Weights of a small GPT-style language model, trained from scratch on English Wikipedia: 428M tokens.
MLP neurons of a small language model. Each row is named by its layer, matrix (up: input weights) and neuron, and shows model dimensions 256-383. Each number is 500 + 40 x the weight over its row's rms, rounded and kept within 0 to 999. Numbers have three digits each.
A block is one neuron, or neurons of one layer that tend to fire together. After each block is what it responds to, as a language model described it from the Wikipedia text at the highest values.

L12.up1620:535501479490515493485494533463453502485453517463439516497604559546465500541520541461490490521478554452512490524491499508610489480470466524550555461459482534462453557580400482556512429526450492502483485498477449527471513442503507568400427558483530464510494498535449467450561440493473509530530547548508455523596507525506482465467470467493536466514506545500532482476571449506424519525503
Wiki table and infobox cells

L8.up660:501539472474472467547515475461458477481462505513529478484512492474549544508524480508564577561483443528476467480497491453523475482484582492528510527483522557473508523452523556492498514588560472536488571515469525500465461532548544533506527524445511492512480512501491486543487499494524540533554499527533473452481488523478653552387504359504420516501427438410511508460502478456491508537511
L8.up1086:549496404508474520482496525535508434461541512542472492552501456496490528475474506463493540522473482545532492499492584494512554548470575547544540552425468492489549444467504492524495543526414549480538519567514560498542505536488549481559619481450439572522480486558538483427439492494502507479576438482541483466427493555486441568489513487525491450469480548554445477549464521483517495497543
L8.up1317:520554516525471474474469513523476486438521568519487518485502506484534605470526514497472498506432486516540524579466503485473432563445511509585521494510515439526487461453512534597496495537555490527516516553472526467509484513540477540481517498507501507502526457505506380463419461443529521452584471462512462471488470565510513502476535447521500431473406486538528477519518425516546445508473
L8.up1494:518558555488470508480472466481465474477487469464522477495508503522508523433477482482504499434605538489505412508467540482512497494387478549523572503457514520528465419485575543488526529500545518476558491494502552542490490503562465581507511483545533572502524423426480499508504442458496584486478466526509527486547484555543517478468531531556512459533509512540461606521444419479569505551511
Person first names

L9.up128:447569443485531528512474527532497519504527541480478496564484429510498531507507521525392500462570454524570519504574514542440509531490424508483546478499531520535586590489458536533492493501517502549612469467468526515484454482567458430479557537476473477523520504537478407463410530467547501517547500511578502522485526471469457435450577471561449473505515495477489441538513488500531505542475
L9.up829:550513510514454497511491510530494486481511503472517559474526542559510481530536498460502556517519559509483498537438518502482533559530469542510512504533494572535483531525491511525488552473455505481538489477524473540503526544597500503525441550518486489520493515581491403548516484460571510522496450571488512604484464448429422531521483528575479448379459533484494543533539484472506497504505
L9.up1108:500534493504465521487409482549481510483454566543524467495590495503445553502490525558394452496474498521520485539516513461487537505452503488504487662524453577497392476420488549514550516481513537466456554524464546477470536501504522542592480448486509453527486510440472411468450493441490510495532561491555475474527445536483547543388569450530408464474522513480491467454530451482531487503555
L9.up1190:488544514557469541450508514518511492471453511480448494601488460463480524513498486527566504431507485460468496544518522488473486515495495509509490436501450486474492516481516563512521521510501569538514508468519528442478479490563583544496485579505511518525496459531466534452435581478539514423482489524572494538523503497453505533442610468526409430483487559428528413477508481507512472623548
Person first names

L12.up699:472428459467527468522473479480581511468503503478520442493579541591485483514441545486510478481453472466482491542502517505471517482492502507551464479470547507476486496438466553515508465474494521588557473515533501493548481558502575536507497500504473448512512521508481414471531549491500549480484494477521479501530502599557494494492480556524498461499470541528502518451481522464461576510427
Person and gender nouns

L8.up390:506500457528483540484549521455485498520439548479536487514419517503518446500515525489525580505515430450558522566511497424524544588546493523524545531471457518502482552446524532572507445537446488512546515488525496488462502480520539456516509508413453547496490470482478501575504574493444538402496495478472552516486500449449559480481479509525505534444504413506454510525504489503501412578501
L8.up553:461477501526491468475468448462466511458502538458457434498478439489524489505512521546432571541496436546509487568504454410502477513467512527529518520493547543470515543483542525500483458531485533569501508493554495513427486469532568458520519532477564559501481495533493498599474517475552543460488427435461514480535498468451516521462497524496457552454485402505489489557554396485467443560520
L8.up1113:526540459579454511493508503505532564539417501532478440506445567524464451478530571449594543526526502540550465520532527473514453546479437525536491407511515490545476578525448456493569475479473413526549486527489467509503534490535555471464504449475496475551490587507512540499483478484511562368509500479554547484451583525556522485525451528569491546519496513474423490479572392448488507508490
L8.up1752:509515501482508496531510545428435494597472497509501451505462497582542536504495541421456588575528435524525505538497504423525524526510492497474533552469526530475514515447442477516443422444495574544503503533539560531534486435475475531451546479546537505479479480440518485453512517445552548443465499542492548524515553469555537495485531564557534505506485529475514497580458434468498521512550
Transitive verb endings

L9.up39:450560559458523462461469533468494514505468516472534481502537550472456414513484494459490525493478526460530458566518522456447532485454426512497503552478509515557488481436497467460423516542462476470503533505403508509449482480517472424420535524529474483459505552535448499536562494520476521457463529417564482476501510487452534470435491489455466444503504579556505505522527489502485519472529
L9.up283:491437436536538582463498453489523444510533525462534516492439494515475482558489507502465539433513504417520525518513527467443521479508513528473499527517559453475484506427503513487501475480460435451501492435474494474468486533546567535481428499529553451534508442514494581505541467516524505512434494554462497492470500548552406504512500497578553530505463493568543460533473554498542492516491
L9.up407:435533508486374410524486517513543493544544458522479478493529458532443509466464498539471482489535460488436542490540500534455563457562486460480511485546478522545527596489577506448541461477486490505454514543504539523464505443480479477427535493486474428551517485489449445571475518517553443551497535502450517523510562510412525557541561460505492552525496498497517502487459518518513504500515
L9.up1719:526458485471442484523453482488505446408531434495517503481479559541521445501514472467439480480494518486564415495466449565426466528454506523478479507533549544456460501520470402600516472516460463483508444509490528510475492574435509475470495551409512563428399498484449471516532544526454473508555512465437501474496526485491487524426466426486524490490443468588530422546478496540463542472479
Infobox bullet dashes

L8.up136:482510513507545528508570495438503544518526453411542519567388508514507494514433509452492507502478523469548486553566477510422442525447460521527489579454589467591513514612572463513507504484550534516558464531489522572507542452458458491515534498503457563516513547505509493509410446566513599460486428518502518536557509481469514368510524455493475532496386453487534517428460525539371520568508
L8.up271:478462444466474473514511495462495475440556450507509417573476552508495561523569567469547469515516463516473498495557530519492504577473499501536463433494527506492514444461509549531515525390518516498522546508483548502495508529491497479540521521439471488490454457517543481511453454540469487574429520545535401456536450568543454524502575562486475546458533523600479521506529441514509425560466
L8.up1540:527472481505519467458473496474373475571555471541536507475457490481541439510531531530522430434487549489492586449558514470474467493506462527539490522493506522464528501548493541563490468448520485578500547536516485525509424427511550513528438521528523534553501530486480504585576431492499580542443573458532470488473431500406444468524477449515462502517523583488451519483522518450489497556508
L8.up1734:481490474561539485487518489479460487523487513401493462449473464421443491475556485525412439486527439485512482503461511436505528468493516531525468438515456508497481518520499541501507412432484574443529445517516502467533455491493435558500517515535482425497539516476473461464560471500490574492483564511458484525445426516481470546505485497500531511515503480554472489479484433579451518481490
Second word-piece fragments

L8.up109:500502465452498526481490605565536506430468481510545499475505544515457489526474484544471462553550472510455538556496455470483509555495575457541437531478467502571482500467521532545483537489517460520514492560481420509559486474427580488549509477505483538524477511547508537591517526530530559416536469505433485470457422477570469507541460528501432454443480530445371447394501476532525494482488
L8.up1205:584521560586473557474551477538485510501551474448552505492515534523467531444465523461440517418541527484449540509512487498471475476494514546556468518503486542485541503462439425495538505505447420530467524519502527503464480453455522473541432579505444474507499463526525491511459557469549457560503482572486488452438554513565493429500502493566561581405485459466488464477501511483478531454636
L8.up1341:425488472422549513499463494436463529498474511444509491543494512530495493524511469502517492417568485550506514486552519453532572562542524502512542480577445534518461510496483477456556536544579512519456529501475479452546472466483531491485528465410459469570465490547463445565491530598499516578533458430496499530506466497542496496498424525501437502488482488537524494499501431559453519457470
L8.up1542:486551542483491446557515467487500451462504475560510531531477482514472516521438599527505541437451468533430496591490497537477468497573497526443535533507452468495500437498464460484568493561539486470485389490446509466469507463539557423528560435524496486447473542495528509588515536469526453511454521466502440560507465505519508500468494520516503554490474511573480480530508474542532477434502
Clause subjects; heading closers

L12.up697:540495479507423478498494441515502514492482467496446544505474443478453517467515480500464464508452554532567532472428610466471556531489537483514499511420544494522470451531455550553504495467456585475480483537529563522478470517557502456520536476508496562456492471527506495466529502467550558502568434496540443409544452584573423565498512505541436415451476462556473522487434449461545488538491
Before a person's name

L8.up212:433519552469486458524509558441505464524485509558488567569518507525498549545464523480532490469583526480547497503536492448495547512531545483527545523463480467540471557495551472540479537535485531524483546522515533499490508504569518478534530480494469476499436605435468585573397567534540524474540473474493562420483461490512444496520471458491503458476505423513466503505548514561446546530519
L8.up348:480493497544509477487447514494535519498474546494470494482483586471517436470518523458487536511480486508561530469498438405504469567536542496476517508539516501533489548443535561543507530401501523490555494513502510531471515443531523458474492569555507531454469515529524496493409484512475538475556473456535513391391513419546519501493503510529529502449460508498477517479504507483495498485494
L8.up642:487554542499533503518466571436523499482526573546442452478501405522560498541472603484513506479503468517444561459478490541586437451521576453524464485435442493499479471490516487531482458501481530502453544500511480569457558503546478469541519482481453530410447502461468550552504504512522510453527507521577502514460519434515444506480524447457455477478494523510491498452494497448482479574495
L8.up1915:471502531509490477483478567501470527410559599509542475514481555549434513463475503502465522561446503489512491513540467427549521535596490498476504501475525497545535590506552464477528515479517560453519518519494454534497560443502510456495464524475511483553511594506503505540486521546482569460576522495494512466484476505480495490512438461501553475508539451518501472467551494547459483472529
Paragraph-ending line breaks

L12.up1647:543514516495440508590474448504532481499456457492536455500479451461544523522471490508488548571422492476481538464483521515434496499437583521526461576455476480497510521444487498494528518508520507559487490468452553531454512515542479504561545494501414577539492515477558503527489523514431515490484483519470550520492531497507512544471524484416505529505440425533540593540489527508517441471470
Section boundary tokens

L9.up405:491515515523548508432532488502488487486509495469566492541437524500531419496462532448461564401542485531457523419543494482442429514511444543465466513471526508457506555506598473437515517453554493489493564520503516469489451459526452542515571442483466584517506500487534490565581442524496518533516506530528528599454451525396390519495482518486514513510525518541446462481492582551492501547518
L9.up1124:487467543551548554476459575487508522526483510540565451542439546481541440515448478456494576483527522476520575557538466487540453575481451550531453573529503432523467499520569478553475448437487443459503527516463596538541459439465515454540534504466387493488565451468526439543476484505481477475485488496476497531398503458491401451486551466495553520486476448461568500477453535520468512474446
L9.up1743:475457472555468561506460485427460552580563501508535425472496526485512509499497537392520531510485539470489452470541500504555474515477486508526519544555549558444481479531502498532529499487474512559561506449503465479482485489502413466592515467428469531498526508544455454537493539518544497481509510455453559481515483425469462457553486501578486579500459509458520481520458522517413471505536
L9.up1895:514479523502521461519401457519484551481481463496546440557461553562497496490535506536542573507542516474465535538521495472451448465527444556560482504435500437521492463516515518553499459498438489553612503555495542513490486449516499480512515503508449482541538446496504463557526522499441487511527524514453518480449441569528408457504553470427484488528434524502460484506514490529496427433421
Mid-word subword pieces

L12.up79:535519572487497495465488465496515512459528554433533473546446559498444540462574449446541437569528502543499481524438518508486567518575463386525482471515499516485528501539563476535479524478529519510542570562487491511532479526542513490491469499446510477383517502467502537499588526526533409450511431524491466511491451514505437488522426485467480508499505483436533425577504546386486472509452
Pieces of unfamiliar names

L12.up244:580485537526536512534405597471507447504479530539442455557500540511468550496462518481537462443521482548517429505427491448542498506507493471458551493478542445483493546490497564580518504537618503518466488537525549536452495498565466448492536481434519512537500473515462436484486440504525530519580497565569540458487468497547496522442467451580520384477484433503506499537486534456533476461507
Person first-name start

L9.up485:460530492488533505428474514536532560461413464483499555544510516506525459493530474470442438486506540469475486475566501436470520525470534530415453465522455595494518494379494549529504485504554510529506488531522504477492507460511493442590459465477509477486428493487508477484422481506493497488520429507544455545535546491579538452481456528473480454432542577585520548451537509479532528485482
L9.up819:502473487536445495539509496502473531535547433519487494550560516390532395554525551522461520510481430501428483512540469414545498550509563490480517508468495513455537493522519485521484485514469438517489499530526459480490575437477539476475478508515495559494403518498522566460455484516524475487514535494449530504454517460478521588491589488543495478500474542464500493492448471531506514571481
L9.up1079:533507530423538552515520450572502515483487488479489464518533541554483548497538493524476444509511490478471588526520478475467480516559559485466552540404490493464496483460536533499499549477461559381547503468559526501414578468525510492557447559465508560493442509514468473483473412564593467416497477487481500478448529452542508545458585528517459416435505563501515504518456489522505475536509
L9.up1452:455550554440462419569523540469431495543507519504552470537546542515478470525465508493498527512513518495468482522563472537494508560560488542578514462442439533541472506504496474547438561446493475541497543460467557458425530484530531509529449511500470568531431554453484543452457559479478524484472496489569501490478530485564461578532446461497478488492461495586541552539503519563487535531510
Section-heading closers and breaks

L9.up397:483465564508585535446492531464465543538537552531520451521463507587542498547512485490521519486603475494511490434545529475450517531538541538457579492503489502577514500471545447499465532481544408542558570515439493457553515501479590506535471479473474551547494505505562474489507536502480527481455460547418418496449494507497493517518480457493515534467503517525488474505549548424549513495469
L9.up462:463513451491504473494436483449524519527445537550504489488493499526504482519534498476517529419479510514497589465456509503479489560530466477544558490503507574529474502473495414487531496501516456526507473528531499451550531422518555510576543493489443519503459573492598467487465569502482525523492489517427494528502555538515493525526443473547546446491594430494490578478562514498464492468504
L9.up556:466475468475467519552493585555529526458552492527524508491508539493499471487490530564508424475456438508500495532540461469515443461450534488484507544499508505486470448469467453588503545472516542538438470459519543527454509472385539532405459504502482512623470451518465509498472430504535460510481447545469495501540523461536503525557486536516512444521488544490473492488487473474495500514565
L9.up803:481494494522498501499533474503547520500476502525494482508466467565527493531518424588523511488572464468450505474534550524489484499548535512544535500534466483480568508448489510445540513475517437446529511436514502486565437493440447511553534428479559527523456513548491500491489509521517536521435512568519447453500486512523439538570498475451555469565492494463504548542548491500490519460468
Nouns for people

L9.up915:520560529469489459492482505527427476526505542539520479542477501483546470504488471492542498521512551485457449532509539465444520471491537654451501518492450563522512514497517539519523544481409505601488477494504469511508482449514437532450450582545500480445497525503445509561471493498396444476501468477491483558494438531448448507572480540469499528475490511482501504474427526545462497479483
L9.up1123:478475580508458521524427418472524539505427425440458478490580495467515469413496517499617459597552508510443475484503499458517504472510515461530500530556500540529526461453530545461550477426516513491522552478468445596497441414530460492490523489554486514415472552513482503537489522517501468464420498553554468449508520548418465531523551474485507494513504497431485478536512517484534471461464
L9.up1754:572572478561536552442519555463443473504423595448506487486500439550520418577521490491527475535481454518481491548415557541480562471445561518529442467530537558471499546494518504473489492502439482495534501500530490523515526513516446491524535406529437475470477496541483483497511480486521517473448539523452507505473474485485443460453524447541503518459501524452478550501448495471431479485467
L9.up1919:507537445510504431524484566487447565464483533514495467496573522435505524463475463453541491495462523483497497473476472448529553489491451487489513464527437568490553503450520460596531513526439510545508450517549456511565478437517548508530399498524523458508586461513452491496488460515509508400528514539453432530495522479520458478509471521493431547375474459480504415538437526526504540492529
Verbs awaiting a complement

L9.up102:458530538517512462492553528486539485470461496435448453533479487480485437457515516491579499544501524499560500496425535462391506531525422531458513536519461497534434513535477498524449439526527480501492485513480570495475561503497497508478501538557449519529582487476455492521441533588507453482503559498541492562517508503500493542557590481451504474481484402551479523520588487584488468517550
L9.up334:543573538568501567535603502454535485524496539527415452511509520512505525586421565436612488481508517499475487506476501437502458506469508539459510484497423478391458554471539568523484519575533500464493500470479520583484531570504511538479472483539517550473490494573487501513519441506551485464521516482461512459554512560519485581535545478504495541575489510442564474558579522455558505570533
L9.up547:567507499550522425435551544440499513546487599393437548477568461439590539507520535530466512486439506536456558481502499528527472480528490397487483476463439476458473531493496495543542521511540452550606501418552529493568475461476440539470491460493447491538477492543456474528447486504494534590454493509467501486479494479497520603451537442469507439515567504483482555561487567466508517498492
L9.up1150:424539466615456460580552531418474522467589534405471505577498470465525521543483527488483488491411511547434471453493522502505472561498496487502445518516465551497444490549472542495545499464542529522454527482495479521522530493463428558514470538522478526494485416529464494579513423540504529471467509470477496448542428534560458474509538580494574498488498532507521489489545561485487503469523
Mid-phrase function words

L8.up420:485530543606534520478495510472464559500538478496507481525500411542486538469547505505386553510525514611440450453460475518496494533505541477512550471530548477492507472523510557552499493460479510456518530486508493511540502485501485514506477535450525537451493447511489398445552492524530483483493515453537467562526530465560511451505529515521500506453474505528454488480492409515460517459556
L8.up1013:514494497480595462525463467511509481516498491440450544542461494529519494515501503532488532452427455468474491428455466477482488521510447627445442480538525470488415477490464504512493498479508519460508550475492487516589542464553484530515517499483439483526467482534544443479428483523474478500555473500566529493515503496517469464520412511429455479546556566489491463541540488475491417503533
L8.up1105:489495521528536502494535459489514470464540530473465532433468535519477421511556542478478527524467457455477505575456472481508442481502582478494477513574439499465503533404516469502524499524494465462505535496507477528583601471528485572474489561530511537453468485518502482501439448467539487530508456501587522518538507460485428482511560510473468525545573484530507529464535515474550489458507
L8.up1309:475500504527512505528503532538505459408489457455471540491530492511491462489505521474544506557406508515398494505473485497510489513546480542538461474519527483500512414512479537503509509504566426502538560481504459494536523433457430535530536545466446503532520431506448539523508481404496473448535493522580529496526467541523530500434507547589471479581544510443486531530465496504485488470441
Descriptive part-listing prose

L9.up368:454484479503481461397510471511468492528479532567543485491514534540524556406485549499540503512461570583504488488501518479447523494500551457506527496505491475512469486495526455524447490563500467466522502425489435533542476526454530453468511425513495539504509536481549535495463464532425515461507487444483503466523462570453470575509497514531483492526493471503416539488506449447487515455487
L9.up892:529482548462538481537527493458487475493491516417484534472507547518505457505456501493515492588453516548511545549578582546540495470459452522545522481473531504485554540509461508461490506548536495481394566441545506543517504577524526451445496451501546516414465477525540500545438512477480532488499470527539534455605514501487429442538556501416523490480459475512462454556495486452459521480525
L9.up1534:479490510545457482468544559471473472524515484499507552517571538567554385550466543601531486471468481530497529450419515461530463544458449499560497467509474483517511503488495501521568553490542447468472470506492448529505489437613550552526505503481501529521515498524617406528532531529505523478516479504509504475528419499499465468529511520480561482569505503501538420537514499481502506555479
L9.up1891:553504493490466509499471454480529500494435527580526557488455496552516516477533540533540450495538442548551579474435572525483411495487577543443526460561506458513509487419573498483520520498476522517459468504590528532477460476533476469492472506477469528420493453466510396456575467574437550455487548535482453482467493494393458509492532539534505454544482534468442485467544483490454493558510
Selecting and quantifying determiners

L12.up1357:454427487490461439474504490531537544499516526517474486486413531532571537488468541518477525532434534463542535490432496473420532507490505584509544491518547480466581533470530493475447515515426522558507582580495482479501484454507459454476524496500511560497458527489438483544542546497508506438413513448527535494564520457498494512514514520478507524484435417469566492575549473463429413503433
Transitive main verbs

L8.up441:483532517413494519576393534542509560532441496555495459484439575534550495446555539506483448475470444470458508576528554418467528465548572474523461471448579485503476502542495515529529535447455553498531494491414534530535531531529514591520550562473536547490498573544520547511483525437525445476531483537499515521487492475517488408467513510509496399431454523463465499494547559548470490507446
L8.up1438:487447532494502451476474513448524507463511535558522531560458574538501577533507526478530512490467464575534496455491451478415495449540547606492507546537512451443534526484470470503538539480624484459543419529541525488423525553472579533524521490443465518579521482480484548526541500493506493494511458544498524524485499556521540491536517534499508519476468494488492551471577498405486498559422
L8.up1547:422461585488512535478504531562472507487486478492528454489510547474495442498485504521489538515484503524507549526478466475530573500521530508500527475473505522446497532493475461514538457412488516478558557576476536540485578484511533478518554477509488576587493581504556536460490520545475519498510474478525496524507545535442538550545498534413481472500501495488489471466575539437534508521494
L8.up1876:496464538562481574541398532475505499460496490498492438549508497501507441490521551598541441503465535540516515518558437569517542498537506493504486436520537478530547491526491458459565527484499467489566487520494561411474516517419561510480507514390553482509516505497458581459513530426559503496491516583521530532471514452441488433508569536584459519461491496440457449487493502447512532468445
Title nouns before names

L8.up108:463488466537452452490513501466468504507550506476522494522517556477574414495469598441479460505558527541441484467492521449473492458471449469503529467502498462519570464517529521484506467491514412506488527570456476543436532525523501492506516461522440580409472515604498540558473476461452512445497448464560521469495530526512509500556548466450550495504536448454562519435517531436524493469499
L8.up190:512481411543440465542484558557510496598530513505535549522503531470561438453528521463550506475513530517461492567529493423467465499397472481477510497470451520523557492493536552451517489519495490519431532514568496570486457479475497488535521488499497465457501430570558476529471512491459524469519455517529501458550528525429516451473506487460471500526559529441438544515516480445519558503470
L8.up672:484513515471481540466489469516469565519585410488568524541554569491533540541499506583483537497495548551464531566462554494474539510450478482460402454509497493503560501470510523464480409495502475574561523564508531473439505493461494414506553396473403533550474490504538491510428504479458429516513460500582493487574497516480488446485486502497513466542521502507447483538562534469500541527490
L8.up815:491485495498536470523502491495452530412522548556537522535548537572501489513432494523491521535572544494486498575522523499476574471518473516482494503536490536514444506508562554456485533419564493559520547517522527481471533454478483493431511498469492467437461512570445500552412499523502480473454484443588482507515529426511500485466608453506509500478519469508553463549471475484502492506420
Quantity word before counted noun

L12.up1683:528512462529482518470493499443423520510558425486500487483513502439449525519457488512483558493515554511503484479517477508524475462490537499481481528528529509595513456486501501569561516512552420445611490406476447507497481507493551555494510436511483547524506467590479470460485471487453494470463469510515528450505485472496516569541586452382422479471543477488542515510531486495476479567545
Perfect auxiliary have

L8.up138:546484550547550488500495492511406524519466505490487457556499565562495486469511476515479522513507489468463441465441401519491527470481490565510437452487449507467522468506436495499588592501434457487521548469499527519517499501528519463452480477473437532480512538583471466511477528461492510459491450507491545462507573536511516553451530562447491502481509514473449522487544524501517479430500
L8.up558:497508526469463497546479507510481530482510463509478509486523547533548556549396506543454517460459565501410521539493510499497550489499487522463458507503505521464500461569496485596499594565518472534491512535495518452445462476458477557537522582495539466487603544484529488587486467502385521505486478507536519461518459533510491542490550542502466523513481567500522462501544534553516520505465
L8.up589:428542476474554455443513491487481571510520482542425460407495495449517549454497498529510487408490464479548450514516495529437452482483438487429586529522539483501506442511523512486522571430456432533495521525518515499482506493523539507470475507553474493519488493551449539524448534548445546462528447512505486570537468534493469450524542479451491480486616454420481447506462478495464415459529
L8.up914:524499499514509424576562559477484513540510446418463439459517495516557516549553517513470568497539514447457511478502521471470476451527488495472467509549552499520502501495497504530585458482428525463487529510529462460434598431487414519466425539552495513507474465512487525456573468497486451504555495499493438476483444520538510475533514541563559488424572475422502455524580443502557498543485
Finite have-verbs

L9.up553:497494467474474461468496504577425534511478448498485475572505501523547522532506503505500572552490463523555484532499449418503462502527466485480483538539503553504536512490493503535426475504503514482490551529571548497472547496521520473535495534410567567473556515406478520568479544475518548424456493528532576490502519455494428502431495538540447552445459500465490468492542458525488428532509
L9.up871:477461397471513468511524506531404485474452531502487474435447522596525517504527582571506534511533519549510522553508533416534488515460562468488488566504496496479506487554519479495453539510442503514495442555532495439516562402496530540551474518494489519539521530469547543502447580464467509460463522521570547488497542515464458527473511546508508541422407490542540512557517456461466459518433
L9.up1015:489550406507559502583491396500496525540451497560495486450565548440519473503492508490471533509546531549514485472544522455493525522531477449462574508507553510524476486510518522532460531563490461574479470499488469474506515495473546518452480526510459546463463546498535558540559465496484467444490467512526467493505509452490503549469470559501596589489473438540552524544540444488565430454438
L9.up1576:455513467548518570464512579561396489468447459427438515447521517509490472480472513472515539481523432570526506522525533443422470522529445476466495472505508471504462537468505521498418548447531493556485456453622570474502506475412534475528550498529562474513452463532461499599506533483509573493521506528526437493435509545511463517452437482459524558471530559513454504458490463533478508535497
Relation words before objects